Part of a small language model's weights.
Size: 23 layers, 3 heads of 64 (1 for keys and values).
Architecture: rotary positions, no biases in attention or MLP, untied embeddings, normalized queries and keys, capped logits.
MLP neurons of a small language model. Each row is named by its layer, matrix (down: output weights) and neuron, and shows model dimensions 0-191. Each number is 128 + 32 x the weight over its row's rms, rounded and kept within 0 to 255. Numbers have three digits each. A neuron's up and down rows have the sign that makes its largest values positive.
After each neuron's rows, "fires before" lists the tokens most often just after its 100 highest values on Wikipedia text that the model never trained on.

L20.down306:129151180113090092138113030089154129163167175109135137099141204158134133094205163075139072158139151087127120165127159083087134115133151134128105130110111157109164149135077112140118118085137110157149106141159122164103144118188165145070122096079155140115112123155131134096116168097093113191081193094150093121096148159115155160128163159128107163121126114147096063158186058202094123136125123130104128081133108122097118123160114107136131161120108140097161101117152143107193137172121152095111090103132168195144231109181160136147141087113113134106137035128173146127148108167141177150
fires before: "or", "ress", "ive", "ric", "ed", "ing"

L17.down184:105126116159116126069133170110127070181138171134150130068101111145183116110160072099100126138143077155129130106090119082132115104169158105109119097122129144118135134142125146142131097139110129160150122139119180156187183158109185136151143120111140124160157130222179107137081168176150108118168137131150114092166214145145110155116102116165167060149101129172151147123139123127132174118119102089078147108111211075107067051120134159133105068102121154083107162109117198096150121200085183168098133187102136130092133100112101142165136101118131135109164123153140159195058135142076151170
fires before: "\n", "\n\n", "}", " of"

L17.down234:102094140208158146139122127133148103155105114060142127153172145179097153159181129138138140141125200186063130083127029141160078131155090149147130074144162096123132117127109119095123104113155128134073155111101145142088094046185153102087117119115140100117065099179105113127118076102119151102120179134173082156088159140149149064101112098112128085111067124124112102128158119144087117114178127130120097132121174171132147132120140106148195133177151157123153051147117143157136125103098057128183141132175116117063097133150131147151098089169077082159111109140073133179071136110117141098
fires before: "2", " ", " le", "m", "able", "1"

L9.down128:135105132108113143128136123131068147168159110093096077116147150102154123187075199075053153110089085119069110136120129146142113130156117099151158114148168159112129133137153151128123103083181197151122200116115102137172176153162089071098153141136138115148116089133099172074125134107139172116120158096113160066057142137165196122172103180087112129127173104189166097150140161194084065134176104134121147087110156120127116136134168088126141142124117145167087143118053129121149086164148123171100118147129124155125099117066138135124059061136159160077172152130129100138138104141177121064
fires before: "; ", " | ", ":", "′", ")"

L4.down208:092112179112117179089083122078172185102191190141127134123150070074199090121091145147146132123158159131099118103197179114130145186161129138139151148080102101152111161098069117065135124156103091127140099100179143125088147143176091127126090093163160087123103140083092126101105152147158193160123140128109132123109124125121139074155225134128148156061098085168116127107119206157129167111184185137096147141170151150121158120108134126099134136088121136116065150152144146121138085099115094143124115155145063145138100073132085094097126034106121107115131108139144161104168148113104081149
fires before: "\n", "\n\n"

L19.down73:152105150106126071116118126157144160114165148157172169139120077165177095163155126093197143154180126120202180056110129077143151184142130144122068161101108207151092174108147191123168149110117142145154100162112160070125112170128098117176135119143137079098132124127096125149110142117087133148080136115108109126136128124131161172157092128091157151133167139132131125190149138048097133069097117098122131121098046190181142181087152138131119146079153155126124111154077124146146113138088095143149130209131113145111155176151160157147114126099046169070109115146168107134149095092109144191
fires before: "2", "al", "″N ", " by", "ry"

L4.down253:089156115136140101151109154122195052174096146116191191107089127143139160146120091140105146144154100137080113143105069197105141090161164184122141121131120123212115048145188095158108119099157125177138094147096080174118112096061154101177127098111149157111106096125138111123140118198101088118150151088156088161141066110130191173205107086111154126155142149100163154102179092150080151103089055110054097100150094092156153143133063155112171152118136137077170144123149101128108091159124122108150114080158129105113117147156110127104111121123129108144111128128186093142087124133125117108
fires before: "1", "2"

L19.down458:130145119193111158190043141120135135080155115146102119139112081148145099125080175170084146131104099176126108138156139154100068132096064122192141104191145176101143095128121156146075117146175153132090100059167081162134081152111130099148081123118089165087123161121121124136133095116128144095144142088103078124100119101070098124167168143114107087130143138204106139167101126116158110116118073137169172175143132107163056117153165169102149100071095119121121117184109118118201097144071166153114119097107084162124160115125097158061155086148150097202149136145140118100098075130147099164
fires before: " |", "% |", " p", " | R"

L8.down433:146151118153141103110138143155149086107080106082126079176187111103106164155150109107137152128142178051102127172133133113153161141151125135150156212136155141182106076160104121124146145145147108116108144147105151123068141170123143071116160146171164189118159117131132100067121112155156196128099168107131124168075118112116140159065120109094158131152116115056132149098147202159164095105171099116078089144139145164101186197216114092138120104116099157116096120161133125110102147120108183116142169146071163091110073127119079169117135132097093030072154172152145106138104168155127112132
fires before: "2", "1", "ited", "s", " of"

L17.down71:159123104139162135168151152046077136133133116103159074078150167104163150061101080076131128093127165118129196089100144140116134130100162156091130097206064093113197050104196144099130138121170093139157166176143115126119134144127135128109079139098133110139132100178123127142149089132120124128079171134141141123125155115143154162114096166150112086094152118126157077102122133104129177016089193156177157168149141135123095191101083127119070082112155140126144129105104059088175153126132094149102127150122118090109139101141134125140105064064133109154108139119119089149142153138148113048
fires before: " to", " the", " to the", ",", ", the"

L3.down242:131108150124087097132104151158224148081189112107131179136139123076122157121161197104138140123107082198101080113129116151140150062065137173170101114128121098201141082084091175154133046108099159119142081083132121151123125127129114121113146156148107126111076071122089167081124121090105084133144183119136118148104128133100105152131118131125097083110106118163225123122105143131060141141132135119097181153164191109116211122099139176117151148143099115160163118149143120155142139135145127113157127139161159161125130148108156133089168154173103079111139131173166063128169161183047111142
fires before: "1", "2", "20", "18"

L19.down484:130176118104125097151101120147123159160104133123095124158155115178130165151200046076162145183167086150165157107098102114123070108111129166133087116136116120143043103161161157151097126160162067126183163070112165161133142131124092127132115162088066115091092153084206089148127062177112120130077091147118122137117130176180115163101111146139109126206151108149113172127091127100131193145137101151103128109102192107127120065123091117101116163096078088159064189103128062100154113138155093145105080113138095142192124103147155162110155131158114141100133134168118143094134110097122095094
fires before: "\n", "\n\n", " (", "==", "."

L20.down241:179160170129136131121156117122142107170068131106159099097123145151110077153098119138164137130141127126212221103143106108098113158180177139087145091097137080105125112078156159100096112180104096116148113118102126109123158060187114190132185193140120144139125106065104148069126160095116083087108161110132016154124096134185111142089123144113137182130099077143084090116124082113109133165112099119163106160116070121134105166136118113189053149143081138111146136144109085153150074097111152143161117152169130165152140191125154118102141075166103098112154144133149112129158109154132114061
fires before: ".", ",", "ched", " by the", ", when", " and"

L17.down325:127192104152095132116134189136064083129084163142138141162120160142140126126109084116090174165173109165110152135124104126159092103162175122122094146168094100087140142050163145141158168082107086094081098115123131149096085130103127199172154086112093144118157144140120124132163084077184096108138101108208139092133157081151105180165102096129174127151128187103141127135160121173155117138158093157127106125099115130172113162180173133099162100155091122156117153117184111149148142184116160111144105189100183125151132132157067177166133144166184156030136172134078134163171141138138168173
fires before: "er", "ing", "ed by", "ing the", "ed", "3"

L3.down471:074144119110115136140151103136140060131125157166162115160121181167142138192102144071121087149164123083097094097097108161180088165101069116156182165124161134122142102119168099123076114149109185128103109133084130190121118093080141077169124064122090086105102166102143047127174099168131133144132185105127127144109131077170157144132074093083117116131121170153172129122115099159069150126116093136056165120132156088108165163133084113143106164129108089166106103139139109089097190143157150113215137127149190105144121184169105108084102166160153111113136088129178131067092123097128167126
fires before: "1", "2", " ", "4", "-", "3"

L16.down259:164104145175095112115094090154102129191066105113140147129125152106091113067105127156065104161103102142165176106151177139106087103138091105220082071170126152090112106175129101143184147157089134112181142195128133081107131161111136098071105136114141118177103123165133146124141140109163085173083097080174090083122124142092102162079053132168119155131129159164096108075110165111182158179130192092094118054164186125158165130192148115130096118082127143139144127133102133113136145124153144154138109131182140190155144105082155122115140116129135129089070122086119127077164082145116117130
fires before: " to the", " to", " to a", " in", "ly"

L20.down408:130090137132090149100134148092127153120144090136124134130091159103103137135124103100096126202057127068176078092101178119059147057096191152161118089120123072108068094183155140110131135105143095095135120135139112181137096087142183139141172128166116163148087152122136092112109121125136141119067141122123145152105115086152096093134153117206137146140113136150166123138163158145097090103089128108078172103129170146172133166131165095138128138144040078158129112068167108146135182030091156070197098119157140138163129148081129155066122170131113107106148073101089141172148106124083138123
fires before: "2", "1"

L6.down412:195115099117135131167126153104078160136110132130058155160133173178093122126167132202164080131081118118121082157158069126151095119125081070132084103096076083128159112153108130119081135169133118148084141135104167094163118121094140133118128134173161103139118119136110071147112181092109143122192133131195083103102138180124117156148125146113104143119126096164147054127087154139082122152092096177082157087125183098081070115154152114118136181117118086100159143137111065128134113123146180157175132056165142113136101146159097113112158148171099122162051110156156206162107116157126049133
fires before: "\n\n", " by"

L4.down47:128185127085093128152150148074149172154112095074133104107136095163104140164112160146135104146100145119105114069148127100167076147092111104172058098165131120098128111083178164164144137173189191120124164135130107090163128087117134133168132164129159076167139133115163194130157058157168113118096099148161102063156142108136137114111173096140127167112132159130090139093132166101183186132152158093139092166135100165149177156097202155125123181140170100126142121116076135175131118116083071157147121143140111159143080175159123151134072161092155086063173144143105070118182098142085094186
fires before: "um", "and", "aph", "anted", "am", "ure"

L4.down484:126127185165103087161122106147185136128171116081063180124118148083105105161189109156108082093123099152144139101109147144120131098147161092166128189084155100170081079226138138168095132165108197150100123073145129156122160181084124097143112116119129123118107115102071122119096078120094112104154135134200162191113202111153146125133072088100103144192155167144187123126151069110137115129078099130058102142140144128124136129125145147063194147133113086160149108155159174116142141167117141091095150123127142146105056157159124090092193172157091130108159151128166109124104135135109113126
fires before: "2", "1"

L4.down100:118156091141178125118101166139131110109147086098086191119135163183107178130148116136138113131088170116154155138153121113092180131117136177076097161167183104165131082076154096176089128107155199123174095066158124172138111210122150115120211159115103122111112126134149126120105137134103149150136167105086110157117119099217157154130169096092162159093047077121135110088140096144141157105140149159098159118144158095113146167135095112115097144123100132172064084099081111095049141140134089105054133101189040130102098134143121139127117121150113148136118161097146175132135170110185117103
fires before: "\n", "\n\n", " Sam", " in"

L18.down369:133154113140097082115080070149154196059115129136103142147132083088137125090131114157140179116130088108142135118157155149128175104124113111075130100181152124117206048079099126124104111140160124152137129185078144121108104118104106116147140136132085116072138105136126104167102083118145119128099110106096098144127069189188071093050128149132142119066087068124132140145123163168087132102125108124089165174143086132137203102138089095133122137147119184146129166122156158159114180153117117098110087191141094185070117074101166200162133077093095089133104144111100055142111165158142123112
fires before: "\n", "ons", " Sw"

L10.down280:128177143126088052137130124160125145180151146152165151107113194177177127100139062177133099166123080152127124102040090120129101156100167103089123131103163120121136162109086111103073165135077175109108149127137106133160156161180200109199123098139174155161079090137094134142138113109163111110059093137097164117118108160134116159128156063143155138114148128185133168164162142159103108151103086164060124145101122114158148119076139142121125052174126117137089117093140190118138126167180115100121145141133161192105107091096152145173148142118109123126126169146166189173185153144155078179
fires before: "1", "2", "."

L6.down386:145096137056178080163136150130081098146194105141101150120158105106129121171098161139161134111121143123149126069116115118154118166083152094142153161131140132123107144120112128154148067143127154085100133168119173129145104141155136152111156146125146114167049157131069159151147132158181156080087106133172201226116128150139131153142164156140170097083129067117132129118170169166139081109200083111105158165135125133094150076094174174112165133142074109085105102191120086146104125119110114057091158129148113179082147153143102124149132147154129123073134116177139161142137122118202088230
fires before: " |", "%", " | ", " (", "7", "% | "

L20.down148:175106170156178047135194159060110068157106110117129089115137115087130196132202104126167126074094143174107165107149121114132078091100132121108176132128141118088127113132156103121156123135079143119066148136153171122137154151101155089182105089151099142101131091108169166104076187085132140150010155090135091166150156161134125109123127138115147188159103141140118108122159141186163143144134091151158160160130073136085094139090125110136189134121119141183159149129130094161129155109073166095128097194078107136126191155124096134141187141109186139113181143138106108130112138107109168105
fires before: "ed", "ion", "ing", "ers", "ed by", "er"

L6.down124:133167164079189087095075073161116135053086132099119114126158201110105111131139101122116135143124114170129167154063167104116100183110187113204135143150131160094120139127142182120118117182076118121136121094062125113123095138089157092116171178208111108154154112091148133155116180116132124101139133156079123118116080215114106144132177126130121082127148100067146145155106170126175176097075124100072150084156153133135158078134094154098177101143118099148173108117158171155095144092168114138069143114067137145094074159124160118146139152088164149153160135114158136074122140152115120073
fires before: "2", "1", "als"

L3.down493:153147109143133077134135164176108102159162108085056144212111143067137154117175109151132134070097108128095111133126114125135138126104145186109177130135157127118140072171146182135127099176124208130105087075139133178159168155065083109073130156124138092153117153151057126085116092113133131091172138110093095174195174116099140160119143107150116119116144137141129171148137136145229120179133099144070124121143142086101170138107161126133144150113092106201134049119057180133148109131119097087134194149135125140086051135102121093134130161140117157115119155147165169156124150082105120154
fires before: "2", "1"

L10.down83:090139138107135092091074082082038068118104109144143154127153113141156136140199162145111123140064163150156089116082100085146141141105156140086152194153084115103107125136163159112103084126133048133150086088152142094150136139165114130100124072141126104136175093142164111129120169069096126091147135156180082128100118133139099112158149095186132151155119162130132123151154159124105186169086124169165147141166096121169117164144150187066119147131097135106148141154119132057152130154068081071142204159149129140099201078165093155086089084128153163123131175119156139113200111145123166145
fires before: "| ", "\n\n", "|", "ball", "\n"

L20.down137:126071165155186176156159136126104144174166184099142135160086136149134116169118123105139115172120121091087093177123096162106137148130138100108084169164110038144085078100127188162163108083108105118151107140130133143160145154149051055149158124154117024198174123099130100121117155124165061107124068114117120148095128161160198099104106100140137169146140117164119100139166192092149153124123124097127127134092135131152088050130110106116169104092166145144185099077098144122111129136121135093101113133146120084147060104095102145081095142153076128158157157160160118097123086073118095113
fires before: "y", "ies", "ement", "ent", "io", "ies."

L17.down140:179150141177078185175196114184102102140094164108084163126170095133152096092145094128158231050121103134108205090105105121104085118157085075089138136140080143114152098167127161140174089183111163084163089143129082120156131168093090154124150123094119108094182095119098121166144088145140155150108141122132138128108122120086138167145102101118131160121112122132136082109120116132149184084155140131118134151179138080120131140148135140068131163134110086166133141147203051175172091141166143104098096133173171102119157152180091118112047140095144061128139118152132104100107102161103142130
fires before: ", the", ",", ", A", " he was", ", he", ", K"

L3.down250:103114149178115155152085116088179116118137182110129181088134174132154075163090110177118147133190117112113108148076146125117120134101117184140043130128218071188101110100127137129125136102162103091080153067112151177121141169105129164098157067099068114127141126158125124127134189157135104123119123107144104141137097139113190129137009081143115144125137152181188147130182100125126118130094112097117097155152113072153139169092176129131134153120083113150068141077162138107163143091099055136147137073128126112140116187125154115102188131198098126146103088158163126129122104101135101134
fires before: "1", "2", "4"

L6.down91:098124164137090101179122181151140154114096143160167177138101060036106075109072143073089118124139153106132135139118063140120167074154141175186126182124136171102076171103111136102082075133108129152158134170128139161168124177127187135118116138101133143135152098124112111076127125149098145119056133079121138087120087114148132181166145145134180129134175105100143159151131127162105166088103205120161142121052150118144140121133104132080131134126112102160131088117106139139155133086100131119133237184172102196181135104090157144117160105144127195175109103098117137124131095118072095113
fires before: "2", "1"

L19.down43:121156159107174153078077092164102165108143126127136115125158118071110131103120105097139102180100139164145129126106125120129087113084137159171120115207175127067166086134102133143118120149133155141034122112169102153093118219203098127037046163146101109078096127170111140132175133106138107139089154100114102144076140153150171184168151151169152161108130134068142164103120166126093108125106143168094180143167180098108166140098092164109107112148162060144103168111184101137149129134066105095133109149124158106116104135159116130133141132164069120080097079089118119085157105074150127116
fires before: " to", " to the", " for"

L15.down124:073128135184174087121086157119089116136073142113153083191133117127127094156123064128126125111107098127129085046054092070107131090128168159108120189126110098056151134142121182142139144159160112122112117105057085073114168085136158121143098159079135166134131168085101106104171106103172094140207148132166100118053137120105140190135093153107119112110153104135152108149176090077155131123142171120077108131162168108130114113117147094152152128186097134131168094156158099149095157070133102120136083158167102219099100134122125111130112114119121134175081130183128181113085168099113146122
fires before: "2", "1", "ian", "ia"

L11.down430:174123168096124062140159100096122120117182135114116085122093090155088138107138128123120151124146138165138126130105159128176111202123092071108105124107102076169103132097077174109123035084158116158098145172100133133131165140074156150100104131126132117149127194103131100193091157143088157130139107053161149142109073098156102171144156098113065124158142111145050178103135133141078155140100202144169129155098148143114146186135154151062099134109116149206113206096080145134109122181140116080162115178104113122088151101127114107110137089134130145117141094158101200156097162092102090125
fires before: "2", "1", "ani", "an"

L6.down158:093117098039152118104128120117144067096207118093117113115118104112146165175124085098042170159103126172052098070168114160154117088126136151098142130099156148125111064174126097187110105078134137146118140117115131119110114145074113104131126046103117145101165178149113165144169094105084130144109122129108171175064147146167181100103098125150131106179118096138094105106162133101177131126121132195091151137177097103148099159111140101144116150150078140155047146129172147147129167127095077057125117109163127111080143162117079149147154141155139149139110165105147115075128107091099046144
fires before: ".", "′", " | ", " |"

L19.down474:145103147132138107103136137123142122099204124162143181139143109156114104125149132133101182137095167151145086098087128069134130146086119157157097064141114119107089092109148056100136149072247082128147121103129119150133224137069148094088139123117108113106201163179114150141118127091103115136162109110143145149085104140121077078071160096115146110092130127127115095122134063123122143125156105134104192114157136154148115085145180153102115091115042138127169101109129145178187127189150149100136152109155175159133055117122116062124160101119135129128111121214062134123102117138160090121
fires before: "y", "ic", "ics", "ies", "ies.", "ist"